config = dict(
    num_hidden_layers=11,
    hidden_size=256,
    num_attention_heads=2,
    num_key_value_heads=1,
    head_dim=128,
    intermediate_size=704,
    vocab_size=8192,
    hidden_act='swiglu',
    norm='rmsnorm',
    norm_place='pre',
    norm_eps=1e-05,
    positions='rope',
    rope_theta=10000.0,
    rope_fraction=1.0,
    qk_norm=True,
    attn_scale=0.0884,
    bias='none',
    tie_word_embeddings=False,
    parallel_block=False,
    init='normal',
    init_std_qkv=0.0382,
    init_std_o=0.0382,
    init_std_up=0.0382,
    init_std_down=0.0,
    optimizer='muon_variant',
    learning_rate=0.0126,
    lr_mult_o=0.976,
    lr_head=0.00785,
    warmup_steps=0,
    schedule='cos',
    final_lr_fraction=0.0,
    batch_tokens=32768,
    max_seq_len=1024,
    doc_mask=False,
    train_tokens=203200000,
    max_steps=6202,
    dataset='wikipedia_en',
)
MLP neurons of a small language model. Each row is named by its layer, matrix (gate and up: input weights; down: output weights) and neuron, and shows model dimensions 160-255. Each number is 200 + 20 x the weight over its row's rms, rounded and kept within 0 to 999. A neuron's up and down rows have the sign that makes its largest values positive.
After each neuron's rows, "raises" lists the tokens whose logits its output raises most directly, leaving later layers aside.

L8.gate406,177,236,178,228,209,177,187,184,202,197,221,236,196,188,205,194,215,203,228,220,244,206,213,170,169,192,199,206,233,179,193,240,191,188,251,200,182,177,211,206,212,209,200,191,227,218,158,225,177,239,220,198,176,227,189,198,209,202,196,169,161,169,217,222,205,216,200,197,204,183,185,190,211,217,191,218,202,217,182,211,214,215,225,213,206,234,195,223,197,190,201,174,195,209,174,185
L8.up406,220,212,178,225,194,214,202,206,203,188,185,209,177,178,167,197,199,198,208,195,239,219,194,216,208,161,223,179,226,223,192,218,198,189,187,226,214,196,216,202,156,214,211,186,165,204,194,214,180,241,198,220,152,210,193,187,205,196,175,201,194,177,206,201,191,200,193,207,193,219,203,189,194,216,168,205,203,196,202,191,220,210,203,166,191,231,173,190,198,186,191,162,200,223,185,192
L8.down406,186,212,235,208,198,214,177,224,198,199,180,188,194,214,187,181,188,216,217,210,164,184,194,223,191,222,194,199,230,192,203,196,201,246,168,200,190,214,175,185,180,194,192,226,205,207,216,194,197,208,195,200,178,186,135,180,208,212,197,206,226,201,235,216,201,222,174,216,223,206,167,232,174,182,209,181,180,194,237,179,195,217,172,178,185,200,194,205,203,221,181,201,229,182,208,197
raises: "en", "ens", "in", "enc", "ho"

L6.gate315,222,222,201,220,179,211,198,196,220,213,185,204,231,198,209,185,175,213,144,201,209,182,189,169,235,226,205,207,181,175,209,192,195,174,145,216,202,221,202,133,220,193,196,187,213,197,179,194,208,205,199,205,241,231,219,213,194,217,193,188,218,232,189,178,208,226,174,199,194,223,220,220,191,212,193,197,159,239,226,226,207,160,212,203,190,179,217,215,179,177,209,207,235,192,174,194
L6.up315,224,205,192,244,177,206,207,209,168,186,204,189,208,174,177,193,208,183,147,165,206,216,198,176,238,212,220,183,181,238,160,189,202,204,185,206,227,220,212,215,229,201,211,243,182,189,198,200,180,189,203,170,211,223,225,239,201,173,207,210,220,191,218,189,197,260,208,200,224,221,199,243,240,189,196,163,202,219,196,153,200,178,221,207,209,234,217,186,175,185,233,163,187,203,180,207
L6.down315,233,197,177,209,213,181,213,206,184,195,224,195,194,218,164,248,209,193,197,195,185,200,195,213,230,225,207,204,208,215,217,202,205,193,210,214,228,209,197,174,216,205,195,194,198,210,210,209,205,194,195,197,140,195,170,195,185,189,172,196,200,204,206,174,206,186,204,190,213,219,151,180,188,222,225,188,168,127,203,157,206,225,158,217,207,203,219,194,214,203,194,207,189,225,215,213
raises: "al", "ally", "op", "adi", "ated"

L7.gate290,204,209,208,201,216,178,186,205,214,172,195,206,210,177,184,206,175,184,193,162,206,189,197,210,222,158,204,187,176,215,218,213,249,169,192,211,181,235,191,195,227,195,205,180,204,194,233,180,173,207,193,219,205,182,211,197,209,195,190,182,252,212,226,217,187,190,193,193,224,198,229,185,204,173,211,218,223,174,233,193,178,216,194,218,188,187,205,181,178,228,182,173,162,183,176,205
L7.up290,204,210,193,194,196,207,183,210,220,224,202,192,187,168,158,187,210,196,225,189,187,211,225,221,236,174,196,212,198,195,196,193,228,193,221,172,182,198,190,170,195,205,206,196,169,219,206,203,208,213,188,152,177,196,204,189,205,226,199,215,174,197,183,207,208,194,193,151,205,184,204,211,227,203,174,214,191,248,173,182,202,215,197,177,174,166,187,247,190,225,213,183,178,249,223,195
L7.down290,185,205,204,210,183,220,189,202,241,179,207,245,197,167,223,202,190,203,237,169,216,220,215,196,174,216,180,203,214,208,196,209,227,191,229,211,200,169,225,237,197,233,197,185,178,231,217,195,203,187,215,181,202,196,225,202,191,180,192,217,206,177,230,225,189,153,201,208,170,210,181,169,189,185,198,189,228,217,171,237,161,162,235,185,207,212,227,229,195,237,208,184,215,197,167,209
raises: "it", "ipe", "ig", "isch", "its"

L8.gate352,182,189,165,218,188,192,159,205,174,182,179,209,191,199,223,211,207,190,185,197,185,199,207,210,229,194,212,247,195,215,209,213,202,170,187,216,216,216,211,216,176,214,206,186,191,212,187,185,226,207,220,198,217,208,216,187,212,235,212,207,189,278,205,195,164,200,222,197,195,199,194,216,197,201,207,191,206,241,215,189,212,199,187,236,191,205,241,195,180,209,160,177,221,187,213,201
L8.up352,189,214,180,208,199,197,148,179,179,180,208,186,194,218,246,248,202,220,217,174,238,192,198,195,211,200,197,204,172,198,214,189,182,174,208,202,193,217,183,227,219,228,186,189,211,169,171,203,205,193,185,208,201,164,263,202,198,196,220,217,209,204,229,255,186,213,183,204,202,197,213,208,202,172,245,207,214,222,222,200,205,181,192,184,209,189,205,223,208,237,224,174,199,247,186,193
L8.down352,200,224,234,224,212,201,238,197,209,219,223,224,223,188,216,211,184,182,205,167,230,206,218,187,214,199,231,190,219,207,203,177,206,214,183,197,220,220,229,206,241,177,190,190,183,189,182,212,193,193,197,226,178,199,216,197,184,204,174,213,220,196,205,166,182,204,249,214,182,193,187,221,176,225,160,176,203,158,217,182,169,189,194,215,214,201,237,212,213,206,195,214,218,194,145,220
raises: "ume", "ude", "ue", "ury", "udi"

L8.gate502,197,213,156,222,174,196,189,186,210,214,178,209,228,200,191,218,213,167,198,163,198,175,209,168,217,213,196,179,211,174,165,174,216,190,181,201,220,202,173,186,230,211,199,216,183,207,243,187,214,192,179,164,178,215,196,201,184,202,213,162,240,209,224,184,204,181,229,184,215,196,206,188,180,225,197,200,218,218,205,174,201,240,194,182,218,189,226,127,187,221,198,235,182,200,217,176
L8.up502,199,206,237,189,219,206,221,204,192,178,183,201,199,181,223,196,183,198,196,233,234,223,242,187,210,200,204,200,199,210,214,193,230,196,202,178,231,195,200,180,222,204,194,184,181,174,200,206,217,220,208,178,221,208,167,251,207,191,193,203,215,172,228,207,209,172,197,217,151,252,190,184,187,220,197,235,215,226,182,200,214,211,234,194,221,180,205,188,212,210,178,202,241,212,175,180
L8.down502,211,200,172,195,206,227,228,231,213,185,214,190,219,179,211,255,203,217,183,194,223,191,185,206,219,189,201,190,184,226,212,201,211,187,200,208,186,199,193,206,239,194,207,215,220,200,205,248,185,150,210,204,167,189,212,203,189,166,180,187,199,223,197,237,190,174,216,175,194,210,178,200,196,182,189,213,195,207,218,217,211,233,196,195,161,171,232,179,190,222,212,196,196,241,255,186
raises: "ct", "ction", "ky", "ta", "h"

L8.gate75,184,203,157,204,182,220,208,197,221,200,223,231,207,195,217,175,172,232,193,170,203,205,201,163,192,168,207,193,184,195,200,203,227,190,219,210,184,165,232,251,171,171,240,183,214,205,209,219,189,226,178,183,198,184,213,202,203,206,215,204,213,193,211,227,186,207,236,186,218,215,224,194,232,203,194,218,179,189,211,196,198,197,200,174,205,207,201,225,177,208,195,152,218,198,209,192
L8.up75,194,187,211,241,194,189,208,217,221,202,187,224,185,196,244,192,211,224,215,188,189,178,213,165,190,174,189,203,187,178,186,199,209,177,200,204,223,250,194,229,196,180,227,188,186,185,181,189,202,208,189,192,178,216,189,233,187,191,161,195,179,183,224,194,185,220,216,205,218,205,184,232,218,191,198,227,163,174,185,202,199,189,169,182,209,202,169,190,164,218,166,227,222,185,187,208
L8.down75,189,221,198,211,197,226,206,176,189,196,192,197,197,214,200,208,157,231,238,181,204,189,190,242,211,182,211,188,219,220,156,190,222,190,214,194,206,211,190,225,183,191,223,172,195,196,201,211,225,189,192,208,169,197,235,168,204,234,208,217,194,194,207,231,207,212,203,201,193,200,184,215,244,190,216,227,232,177,191,199,230,175,201,197,218,220,184,162,218,186,174,210,252,209,237,195
raises: "zer", "ione", "ions", "ion", "tes"

L4.gate384,204,199,170,178,189,188,169,154,218,177,195,177,216,217,185,203,195,186,231,167,208,189,228,171,170,181,196,197,198,204,185,212,193,211,233,202,235,200,193,171,232,193,162,201,212,177,188,203,212,210,182,193,170,221,203,200,222,203,177,213,172,217,183,192,220,228,224,206,187,199,243,168,195,222,162,188,170,184,219,187,195,189,157,197,227,203,187,185,229,196,193,204,210,226,199,202
L4.up384,200,216,196,185,212,185,195,178,220,178,193,160,237,211,180,224,196,229,215,178,202,204,198,171,185,217,204,181,195,208,224,181,221,166,207,236,203,219,191,174,187,229,200,186,201,217,189,222,208,193,168,182,165,213,196,228,214,193,218,220,215,214,200,208,196,186,199,190,207,226,222,174,221,209,182,214,197,219,209,205,193,163,172,204,220,219,167,166,240,216,196,165,217,230,226,189
L4.down384,181,198,217,197,200,198,211,231,189,197,185,220,165,187,226,196,193,219,217,223,206,230,197,226,202,209,206,191,201,211,198,174,186,209,186,182,180,201,215,226,194,210,221,208,191,212,204,218,201,190,224,210,184,200,195,195,192,200,210,222,203,149,212,199,218,178,180,244,199,196,166,242,189,189,238,181,217,229,177,212,198,194,211,209,201,195,194,209,188,182,188,194,191,188,222,217
raises: "rs", "r", "ugh", "ken", "re"

L6.gate414,185,203,195,183,176,213,189,190,193,172,225,170,200,229,210,195,173,200,226,185,209,216,213,181,197,196,201,144,193,204,227,186,187,194,162,250,213,211,197,230,193,219,214,212,209,183,210,178,165,200,225,192,192,180,184,199,215,209,233,182,212,177,234,189,186,206,192,218,178,187,183,203,214,199,189,194,176,216,201,222,207,192,221,183,174,166,189,195,243,174,196,170,188,223,185,201
L6.up414,171,253,216,217,191,222,166,229,212,198,211,152,187,189,201,204,223,189,205,182,176,202,238,207,181,182,203,209,194,207,210,189,202,201,191,194,221,186,187,198,199,205,179,210,208,207,180,209,161,203,182,175,215,206,168,204,173,187,229,213,201,209,206,187,219,191,185,212,174,188,220,202,223,193,186,184,197,187,199,208,184,178,204,217,144,188,201,186,206,207,188,219,171,229,182,184
L6.down414,166,233,239,210,218,180,196,170,212,227,208,196,184,217,166,186,198,175,198,181,208,171,157,223,225,221,193,215,204,199,214,203,232,175,230,182,181,177,232,219,208,174,180,173,163,196,191,187,204,198,197,232,215,178,220,188,174,183,218,228,202,201,197,209,200,182,180,200,184,221,189,185,202,185,200,203,183,212,203,176,193,187,205,180,175,179,204,208,209,207,266,181,222,213,216,228
raises: " the", "or", "rs", "ment", "ors"

L7.gate465,183,217,193,253,175,211,207,192,206,154,202,203,220,188,196,179,186,215,228,228,205,192,171,154,239,209,175,233,204,211,230,207,184,166,176,199,217,229,208,182,205,211,228,233,234,209,223,199,214,230,172,226,193,210,207,198,267,209,197,224,244,211,234,191,180,229,208,214,214,191,187,190,196,215,187,226,236,199,234,221,185,175,209,228,223,161,227,195,207,204,242,182,191,209,203,179
L7.up465,174,188,191,224,217,236,169,191,202,191,226,238,188,217,199,213,224,185,206,233,209,203,200,172,194,182,203,186,208,219,209,226,183,231,219,223,222,220,203,201,193,193,178,204,208,185,223,252,194,192,208,210,219,188,151,238,177,177,199,224,213,207,159,186,175,209,189,209,174,170,192,187,200,178,193,198,206,185,198,186,187,199,177,194,196,197,247,215,202,225,199,220,214,166,206,178
L7.down465,211,217,197,220,207,158,197,196,242,174,190,229,188,191,240,209,167,195,219,177,193,207,149,169,230,215,219,188,202,164,203,163,185,192,195,187,231,157,211,184,224,212,223,197,216,229,215,199,180,198,179,193,191,213,201,212,234,168,196,230,214,213,209,196,207,205,196,219,203,215,171,225,208,220,205,204,207,192,201,219,202,221,236,213,201,231,202,191,222,250,215,173,214,185,179,209
raises: "t", "tle", "za", "uel", "zing"

L4.gate515,171,213,201,207,196,211,173,175,179,185,187,213,238,193,223,211,197,191,247,200,203,214,210,181,190,192,194,201,190,200,187,156,209,183,198,194,200,189,247,173,214,182,223,184,192,238,179,198,175,202,224,236,210,217,204,178,187,238,191,206,214,233,198,215,237,197,188,166,158,208,229,207,169,201,223,181,186,209,188,184,212,178,130,160,210,188,180,194,206,183,215,170,206,195,220,196
L4.up515,191,232,243,222,191,174,168,245,234,203,212,220,222,215,198,211,193,199,177,206,171,209,190,201,169,226,178,177,186,190,207,207,243,196,196,182,215,203,207,163,204,232,168,198,226,207,188,203,185,204,208,247,202,231,201,231,215,211,213,220,215,209,182,206,200,173,210,185,199,210,189,196,174,192,207,190,215,227,195,192,177,191,216,212,162,197,224,202,232,182,229,209,219,217,213,204
L4.down515,218,198,202,195,146,182,238,203,188,206,205,171,179,187,197,190,197,213,186,201,205,198,182,207,207,228,196,165,220,211,194,219,178,170,194,221,234,216,189,183,201,210,190,224,186,225,194,195,204,181,179,213,200,184,213,162,221,191,229,205,230,190,210,244,178,189,242,224,224,196,171,200,190,192,200,223,198,220,212,228,187,239,221,170,180,220,198,167,188,198,164,205,193,212,165,184
raises: "r", "rs", "-", "]", "s"

L7.gate560,195,194,178,168,204,196,195,211,158,218,188,185,169,211,219,216,198,199,214,190,190,169,187,189,214,222,207,188,188,171,218,179,198,198,181,168,192,207,205,189,202,229,199,179,208,197,214,183,203,174,201,201,196,168,162,197,169,165,194,213,178,194,185,199,200,232,198,165,182,178,202,208,174,217,202,198,209,235,193,232,229,189,170,209,191,147,205,198,217,190,188,188,207,213,164,189
L7.up560,215,215,190,170,161,230,204,218,174,186,196,229,202,206,212,191,221,203,179,183,198,203,187,230,200,204,215,236,161,247,178,203,164,213,196,193,204,191,207,216,204,209,218,193,217,189,203,168,160,169,236,229,201,186,191,219,204,232,212,214,183,149,233,193,203,232,190,215,209,174,177,190,187,223,182,219,229,195,196,197,205,218,214,211,203,205,163,171,200,185,212,204,242,214,181,211
L7.down560,184,195,195,185,211,203,190,189,168,228,165,205,219,176,187,163,187,178,205,184,232,188,195,208,227,208,228,199,200,188,225,234,239,172,225,233,213,197,212,197,223,214,202,193,185,208,189,200,219,182,183,195,191,226,205,190,183,207,189,184,193,177,187,204,213,183,220,176,237,199,217,203,187,210,185,182,212,227,193,206,206,201,187,211,186,201,207,183,223,184,174,190,175,177,204,208
raises: "fic", "ating", "ares", "ph", "ary"

L8.gate472,207,204,168,221,158,238,222,192,194,174,202,218,225,224,189,225,190,180,236,233,197,182,175,162,185,189,194,196,220,178,197,198,202,189,181,239,236,205,200,203,192,160,196,193,219,186,220,223,185,203,190,215,223,181,189,180,232,199,167,148,186,199,190,211,214,207,189,182,193,161,202,212,182,195,171,182,194,209,183,259,184,164,199,202,221,187,182,218,185,254,187,194,219,204,172,163
L8.up472,216,227,196,213,168,223,220,205,214,163,186,195,227,214,171,208,195,204,224,213,185,201,217,161,210,226,184,203,186,187,209,183,212,183,203,250,215,204,213,194,229,188,223,180,187,202,193,243,179,215,190,204,189,204,215,201,183,230,192,154,200,193,180,215,227,191,183,207,216,140,195,223,190,193,220,171,221,200,188,202,207,199,196,229,218,227,207,253,220,190,195,174,223,201,181,223
L8.down472,227,194,238,191,198,186,223,207,196,178,181,224,240,204,151,186,182,230,176,204,204,230,224,191,183,147,219,190,222,183,185,157,187,234,216,206,202,187,165,197,210,198,197,194,185,191,202,242,219,190,212,220,222,237,194,224,199,242,201,193,180,164,187,187,205,181,163,178,205,191,205,220,202,209,190,200,176,174,201,183,177,171,217,196,176,206,210,158,202,194,182,199,210,177,191,231
raises: " of", " Of", " density", "org", " estimated"

L8.gate667,237,189,175,197,225,207,190,204,207,204,179,207,239,209,196,189,227,187,180,204,174,182,188,175,187,184,191,195,206,217,221,244,209,209,202,197,263,188,203,224,202,239,203,199,183,209,192,222,210,217,183,219,187,231,156,225,223,210,212,190,211,181,189,206,172,189,201,168,191,204,199,216,194,171,206,190,220,203,188,222,235,196,206,175,203,184,211,201,203,177,168,204,180,206,203,191
L8.up667,241,182,201,221,174,178,212,204,233,190,198,203,187,177,222,173,180,186,188,194,169,187,190,187,183,218,210,189,204,211,204,186,225,202,183,234,173,197,201,214,182,188,214,201,197,212,189,218,157,168,204,162,193,190,175,225,204,208,228,151,206,203,223,193,211,210,247,215,175,223,197,187,176,210,222,192,208,182,234,219,220,209,187,184,182,210,204,212,190,186,153,227,243,197,195,218
L8.down667,186,204,158,175,227,166,184,207,208,209,168,221,233,202,198,173,229,247,225,197,194,153,191,215,223,197,173,214,212,234,225,224,215,193,178,190,252,184,211,173,205,233,212,203,178,181,197,189,196,193,176,230,208,172,194,210,208,207,184,218,190,183,188,230,194,141,228,182,179,197,176,183,190,224,212,221,179,155,214,201,188,173,168,225,196,205,194,185,234,197,177,202,193,167,215,200
raises: "te", "ics", "tes", "dis", "ic"

L8.gate612,175,209,207,225,200,243,177,198,213,175,223,227,181,201,221,222,216,203,208,177,190,177,233,183,194,180,162,173,215,200,203,194,182,202,228,181,220,216,192,182,203,217,186,198,192,209,190,212,203,215,163,227,195,207,182,181,165,217,210,231,166,186,237,183,202,195,200,164,187,210,202,185,179,203,176,204,200,234,168,137,209,180,208,189,193,189,222,174,204,183,196,189,188,204,180,203
L8.up612,186,188,209,208,192,223,203,216,185,177,226,177,205,213,216,197,212,181,197,193,175,184,205,219,188,189,218,170,181,220,173,203,183,189,222,204,243,212,182,209,196,206,231,218,191,199,197,204,180,207,198,200,192,211,213,190,200,206,173,181,173,195,173,191,206,244,197,172,223,178,185,215,161,199,193,210,218,205,210,159,213,199,236,218,225,231,215,194,207,159,164,145,200,213,197,180
L8.down612,207,169,183,231,175,216,214,219,238,191,206,218,181,188,196,184,175,220,205,184,190,215,222,197,190,198,223,216,181,201,186,218,183,200,218,208,212,193,217,240,209,227,208,214,173,198,159,209,191,196,234,199,198,233,209,163,179,209,186,203,201,214,196,248,173,263,177,240,215,223,184,204,178,188,209,192,235,173,191,174,173,192,197,214,208,229,224,209,189,207,212,173,213,191,232,223
raises: "ty", "ties", "al", "ern", "ally"

L8.gate666,212,218,194,195,203,200,211,231,191,175,217,232,193,210,183,185,251,216,223,177,214,213,160,209,181,209,248,209,187,204,174,177,224,212,202,232,173,230,212,186,239,250,190,243,216,164,211,178,190,183,167,171,189,179,164,197,196,206,211,185,208,207,213,226,205,201,198,197,189,179,175,189,181,204,166,162,192,203,231,218,204,159,201,193,198,200,195,204,240,211,208,181,196,220,205,190
L8.up666,216,177,206,188,226,189,228,206,193,194,224,228,195,214,208,220,219,175,201,207,208,203,187,202,195,183,227,194,199,216,195,204,192,218,220,218,185,227,198,148,219,177,187,212,211,169,203,191,206,179,212,163,170,154,196,178,194,202,211,184,224,207,193,181,182,219,195,196,224,191,178,197,169,218,209,209,227,211,235,223,207,213,173,188,185,185,188,192,221,197,205,207,183,176,203,231
L8.down666,217,193,235,184,197,151,196,236,178,199,159,192,182,213,194,188,182,216,214,191,191,207,221,231,219,172,167,209,207,188,221,166,210,201,228,194,203,169,213,178,176,183,198,212,187,223,170,159,225,230,190,181,212,190,181,185,212,200,227,210,202,198,157,201,221,232,181,217,176,195,190,204,217,211,211,245,229,160,205,167,196,205,193,170,200,207,202,207,226,184,200,199,206,211,225,232
raises: "lo", "ott", "lin", "les", "le"

L7.gate130,203,199,191,189,236,199,184,231,217,189,184,171,191,232,222,188,206,208,207,193,212,195,207,204,231,170,187,201,178,201,168,194,188,219,198,186,198,193,213,185,180,191,203,220,160,216,158,210,197,178,213,228,187,208,180,200,235,240,168,233,183,163,192,184,188,202,200,216,186,188,197,223,200,200,181,190,182,258,192,202,189,189,216,180,198,188,219,226,183,220,190,170,160,214,223,183
L7.up130,200,196,196,230,227,203,177,248,216,204,200,220,156,208,184,191,208,184,169,175,201,234,222,247,176,182,205,180,218,196,213,208,207,183,174,239,164,194,176,209,212,193,209,196,152,220,195,246,198,188,212,191,182,197,190,235,232,183,193,202,201,217,176,181,210,212,228,202,201,190,218,204,203,202,208,209,229,188,202,176,204,191,168,191,194,193,209,210,206,194,188,197,198,214,183,181
L7.down130,168,174,218,183,217,184,216,233,194,209,198,187,150,198,227,169,213,177,197,213,195,222,176,210,202,205,189,212,151,202,184,168,191,184,177,185,172,198,212,230,169,195,206,209,212,180,220,215,197,211,226,221,224,220,206,210,249,205,185,192,254,163,206,189,201,191,186,154,193,211,193,180,194,219,188,194,215,194,169,226,238,213,194,221,190,188,199,220,218,198,182,165,211,156,185,171
raises: " have", " include", " were", " are", ";"

L8.gate142,202,168,170,193,201,157,192,191,193,178,209,195,199,188,218,184,184,209,179,220,165,188,190,245,223,177,238,215,202,171,226,211,210,178,213,224,173,210,194,209,208,208,226,214,227,226,198,228,187,200,198,191,227,179,194,212,185,194,170,219,170,250,164,177,224,193,201,190,173,201,241,230,188,194,182,196,199,184,186,204,206,220,179,198,210,198,238,202,166,168,208,164,192,213,219,209
L8.up142,184,194,206,202,207,231,192,231,184,166,185,200,240,160,185,213,191,168,186,201,196,180,218,214,172,188,212,203,204,206,223,185,191,166,223,208,213,175,227,200,195,221,232,207,189,213,225,238,192,194,214,194,166,215,186,242,233,193,171,214,171,186,192,188,180,203,181,190,171,220,217,209,196,203,187,170,162,207,198,232,184,217,170,188,190,216,183,196,169,232,176,169,248,201,217,194
L8.down142,194,207,178,218,220,183,203,207,210,211,211,187,217,218,199,167,177,194,217,216,238,174,172,189,194,190,197,257,198,189,165,200,171,142,196,190,233,208,194,194,223,222,183,219,199,160,188,161,213,206,197,186,244,212,194,170,206,198,211,152,167,247,203,175,217,200,216,176,194,212,214,157,183,181,186,205,165,209,208,223,195,202,197,224,195,192,209,184,194,201,227,215,171,174,202,185
raises: "g", "gn", "gy", "gh", "gie"

L4.gate140,178,202,182,211,142,192,158,187,216,200,180,167,209,180,205,204,213,261,179,210,204,202,177,204,190,216,183,198,216,185,202,180,205,211,184,219,198,166,219,200,191,199,193,162,216,196,209,265,202,228,213,209,218,178,247,235,200,203,229,184,214,207,222,195,199,233,190,222,171,229,234,228,187,215,207,235,181,181,171,169,165,207,201,172,180,211,219,169,202,189,206,186,224,212,182,182
L4.up140,194,184,208,164,154,208,230,191,208,190,212,199,245,200,191,178,184,200,213,197,191,210,227,198,181,198,164,174,206,168,205,220,207,199,191,211,214,193,176,212,214,164,191,179,235,213,206,167,203,214,193,176,202,199,229,222,218,201,213,165,168,175,203,195,226,189,209,229,199,220,213,187,188,203,202,202,188,202,172,156,193,221,206,185,165,200,214,192,220,175,265,188,214,227,189,191
L4.down140,231,222,219,206,204,206,216,167,201,226,180,194,235,183,211,201,213,208,197,196,201,202,212,199,183,234,197,206,240,194,201,211,194,182,222,176,196,203,221,181,207,192,227,204,155,204,174,174,228,183,202,198,216,206,228,203,222,219,188,215,196,154,215,204,189,173,182,211,229,179,240,199,234,215,225,188,202,195,166,160,220,208,184,182,228,187,161,213,192,189,201,201,194,222,190,220
raises: "ing", "s", "ed", "ard", "ey"

L8.gate680,169,219,174,184,238,217,181,182,203,173,189,198,194,196,178,211,189,193,211,197,150,209,204,203,196,184,187,226,223,190,234,214,199,217,190,211,224,196,192,196,186,208,236,212,194,219,189,212,206,175,225,189,191,187,247,169,218,184,211,169,200,214,209,158,194,212,221,187,209,233,231,240,194,221,183,196,196,222,176,178,196,202,210,188,241,204,215,211,204,227,174,153,197,202,224,194
L8.up680,187,230,217,188,221,184,228,213,185,212,225,187,205,214,188,187,188,205,188,201,223,187,172,221,173,184,215,223,206,188,165,188,212,179,209,241,169,182,208,195,190,211,213,173,190,200,196,196,192,180,201,224,157,214,222,178,222,179,231,227,200,187,177,177,170,240,227,221,163,196,175,215,199,183,174,217,195,194,222,200,200,181,156,185,203,170,208,186,184,216,177,161,218,192,218,189
L8.down680,192,230,190,203,197,223,183,212,213,176,207,236,217,195,187,164,212,167,211,181,190,184,202,208,250,187,196,203,189,194,191,206,202,200,198,173,241,179,179,198,199,222,219,210,186,197,207,219,208,229,189,195,232,198,218,185,161,206,199,200,188,204,227,191,237,200,231,210,199,209,203,224,195,227,179,210,200,230,201,218,202,154,194,202,211,209,191,187,209,214,205,198,161,225,224,204
raises: "tt", "ira", "sc", "shi", "ls"

L8.gate153,234,214,169,162,189,224,204,193,208,173,218,176,162,173,190,195,218,186,226,235,181,209,222,228,205,175,175,224,207,182,198,207,246,186,232,223,197,172,190,240,175,215,185,220,195,202,232,175,197,205,195,193,189,253,193,236,206,178,227,210,215,245,233,203,182,181,217,177,209,203,231,233,173,195,226,183,186,207,250,196,221,196,235,200,180,213,208,191,213,232,205,194,163,207,205,195
L8.up153,179,194,207,165,222,173,207,203,163,198,172,199,180,198,196,193,202,175,196,194,183,170,185,204,159,206,212,212,187,221,209,204,210,193,190,168,205,214,181,211,204,197,208,220,169,233,196,171,181,204,242,207,185,205,254,208,211,198,213,226,243,186,207,184,194,189,153,170,210,192,220,190,213,191,229,185,197,170,200,152,209,214,175,167,179,237,170,189,183,198,205,178,197,210,188,182
L8.down153,233,190,195,153,207,188,183,207,205,177,193,192,174,201,220,181,180,228,173,229,163,165,203,194,197,195,182,205,188,190,229,204,204,182,206,193,210,214,172,166,195,179,167,188,233,184,194,234,212,217,186,204,207,189,193,212,147,210,221,233,188,180,188,229,203,188,214,182,201,194,193,217,230,228,214,197,162,182,212,211,212,190,217,215,182,195,203,186,208,202,213,221,165,208,183,237
raises: "da", "hi", "hr", "hes", "pr"

L6.gate8,203,215,199,197,219,177,196,178,217,210,197,206,173,173,189,178,186,197,211,198,234,179,225,228,189,203,218,201,189,191,199,220,223,190,238,246,175,206,199,181,163,188,216,177,180,222,174,199,188,181,173,189,181,212,207,239,202,186,180,212,166,199,234,212,213,183,215,218,191,205,232,244,182,224,210,193,162,189,210,197,187,196,192,196,193,225,199,195,223,204,208,214,221,219,169,215
L6.up8,181,192,193,191,211,174,199,202,244,172,199,206,213,208,227,208,204,214,217,205,169,205,199,141,170,192,230,201,192,198,212,208,203,193,178,191,207,193,164,241,187,212,193,213,188,171,207,193,244,187,252,220,200,192,203,197,192,157,197,169,193,216,166,211,183,194,244,191,202,198,195,169,195,198,215,224,194,198,200,205,198,205,166,222,218,217,199,197,203,216,214,203,186,191,187,142
L6.down8,178,210,198,211,200,165,199,211,226,230,182,252,165,170,234,191,186,224,208,180,216,216,203,210,218,216,181,211,210,196,214,183,210,214,226,247,219,187,211,189,200,171,199,188,199,182,203,203,187,201,183,185,183,234,213,227,207,179,183,216,196,168,214,185,205,204,180,207,211,217,229,235,223,218,208,145,211,207,199,233,177,202,210,217,185,203,191,206,213,180,217,233,196,190,178,172
raises: "ing", "ed", "ers", "ering", "er"

L8.gate276,226,170,197,191,187,206,236,185,223,215,208,185,189,205,174,158,193,188,196,201,181,199,230,183,240,185,207,189,210,199,188,206,189,202,213,183,177,216,202,180,212,243,199,202,192,173,209,223,237,204,201,204,169,157,149,194,212,196,198,205,202,221,176,206,162,212,179,210,201,221,216,186,214,166,232,213,180,253,198,191,187,220,179,227,208,217,177,183,176,194,196,219,204,218,188,211
L8.up276,222,187,201,196,224,249,229,206,207,177,182,214,214,224,226,179,211,217,174,205,182,205,197,207,238,213,193,189,184,180,193,213,131,194,245,194,199,215,196,182,209,174,182,209,190,191,215,216,234,198,201,202,149,176,133,184,174,193,200,212,206,193,245,205,220,181,168,214,183,231,223,220,212,180,195,219,187,208,198,190,167,192,193,224,184,183,202,190,158,177,200,207,208,187,213,230
L8.down276,183,208,211,214,163,203,208,219,217,152,232,203,198,165,188,176,223,202,236,200,197,221,197,161,213,216,196,186,184,208,200,213,182,250,206,212,187,212,244,244,184,188,208,224,186,159,188,226,172,179,190,194,234,244,195,202,181,207,208,216,194,183,197,183,206,197,157,178,214,217,245,170,189,212,183,151,212,209,201,231,185,201,226,195,212,173,225,211,193,166,212,185,207,173,204,204
raises: ",", ".", "ous", " and", ";"